Part of a small language model's weights: tied embeddings.
MLP neurons of a small language model. Each row is named by its layer, matrix (down: output weights) and neuron, and shows model dimensions 0-95. Each number is 500 + 40 x the weight over its row's rms, rounded and kept within 0 to 999. Numbers have three digits each.
After each neuron's rows, "fires before" lists the tokens most often just after its 100 highest values on Wikipedia text that the model never trained on. A number after a token or word is its count.

L2.down427:530461486463488547517472543582503563481497471515420471503406432533461528508450450517526506450468405507492540439495495531531520403563458482490574499505464474460563515542529549507495532428472532554571484445505534528477517511434499513489475428501512490558509497465530484493480511556547481432
fires before: "-" 40, "\n" 19, " " 4

L2.down964:581538513516534540491482538557548501469551494517524358480446449495496508440534514527557521489465502533471481506479503526496514500490502496442546518493516461427483450463563526512537476494469541543535455476536540492495489578529515520428500458561502457517545506455506538514430533559548439467
fires before: "\n" 61, "C" 5

L2.down391:497453395595414535507499525491486471525550462467512517473613484450492529475473538546528486488539549519550502571521539478481559541469480544500454493545540459462508461501466528529542531563509521476443459493451487520531491451508512520558580544424527604506466506461507485530535462459458468433
fires before: "," 14, " of" 10, " ==" 9, " in" 7, "==" 7, " and" 7

L2.down827:431541398509487497484474492461512455501502468508521521491613467521427514498448493537518545509537477491504494542474500437504534505475544524509484459512518488551503474512511463562535562498516526521430466531381481559510540526475503462526561511454509524458471504442442492463583529513486471454
fires before: " |" 55, ";" 6

L2.down86:520513505497518542580446544524508501480478563490455484468414455573515497484503518535452510494515507542491577467565504499445481427527467445497526485511460456489545520494495505531512521406523491475581556465552484515542529543525516464440476426511515484538523515507534444457496480478542505499
fires before: " the" 23, " a" 17, " an" 7, " from" 4

L2.down278:564430485458525455475567497401517495484479430524466481468543499591545484505444539466505464564490560487528522530520521515504490523513507518474498519545481465395484504430465365484544531561418517557496482453541534523498456458517508549482500481518502410515492525513505477539473579547492454464
fires before: "\n" 53, "D" 4

L2.down489:580417455469517583382533487399538555499479477528463454475515496570512463492408526505473502524488518502497543509512534563515539451472473523497577478514493487533519509502523451436504473545533516532503448489471425464499487487530514425540490527493509510517464506520492527504548491501498498492
fires before: " |" 42, "|" 5, "–" 4

L2.down150:578508568517431542467446464469530466485453564500488469500429480614457565468566489474488503535493489527450523488502547512545572507450461515461548572505370474418483494486499581507551465452450568499500548461505487496510492629515472495500465464436513548480531512607484504462451467515470550500
fires before: "|" 41, " |" 20

L2.down994:549512526494563506514470535431505476530518447469416556496432461528488503603436549560523463479501496465493521491513445428559517417503458487522492502437477519460462519497466492531461521598457531483563603508369464470558466463529493463572588467454437471540465501524433408485493450536540539485
fires before: "\n" 37, " The" 6, "-" 6, " In" 4

L2.down1228:504507617432493525510505518494492453521519504445526496576476543580521500428513557562482475465519484506509502524518505548616512541484522537462554552431440527453486463497518465488514505460445597491440523450502492588463493533485500563409439466522546556477505588521495540509409555442539471547
fires before: " |" 41, " The" 7, " " 5, "\n" 4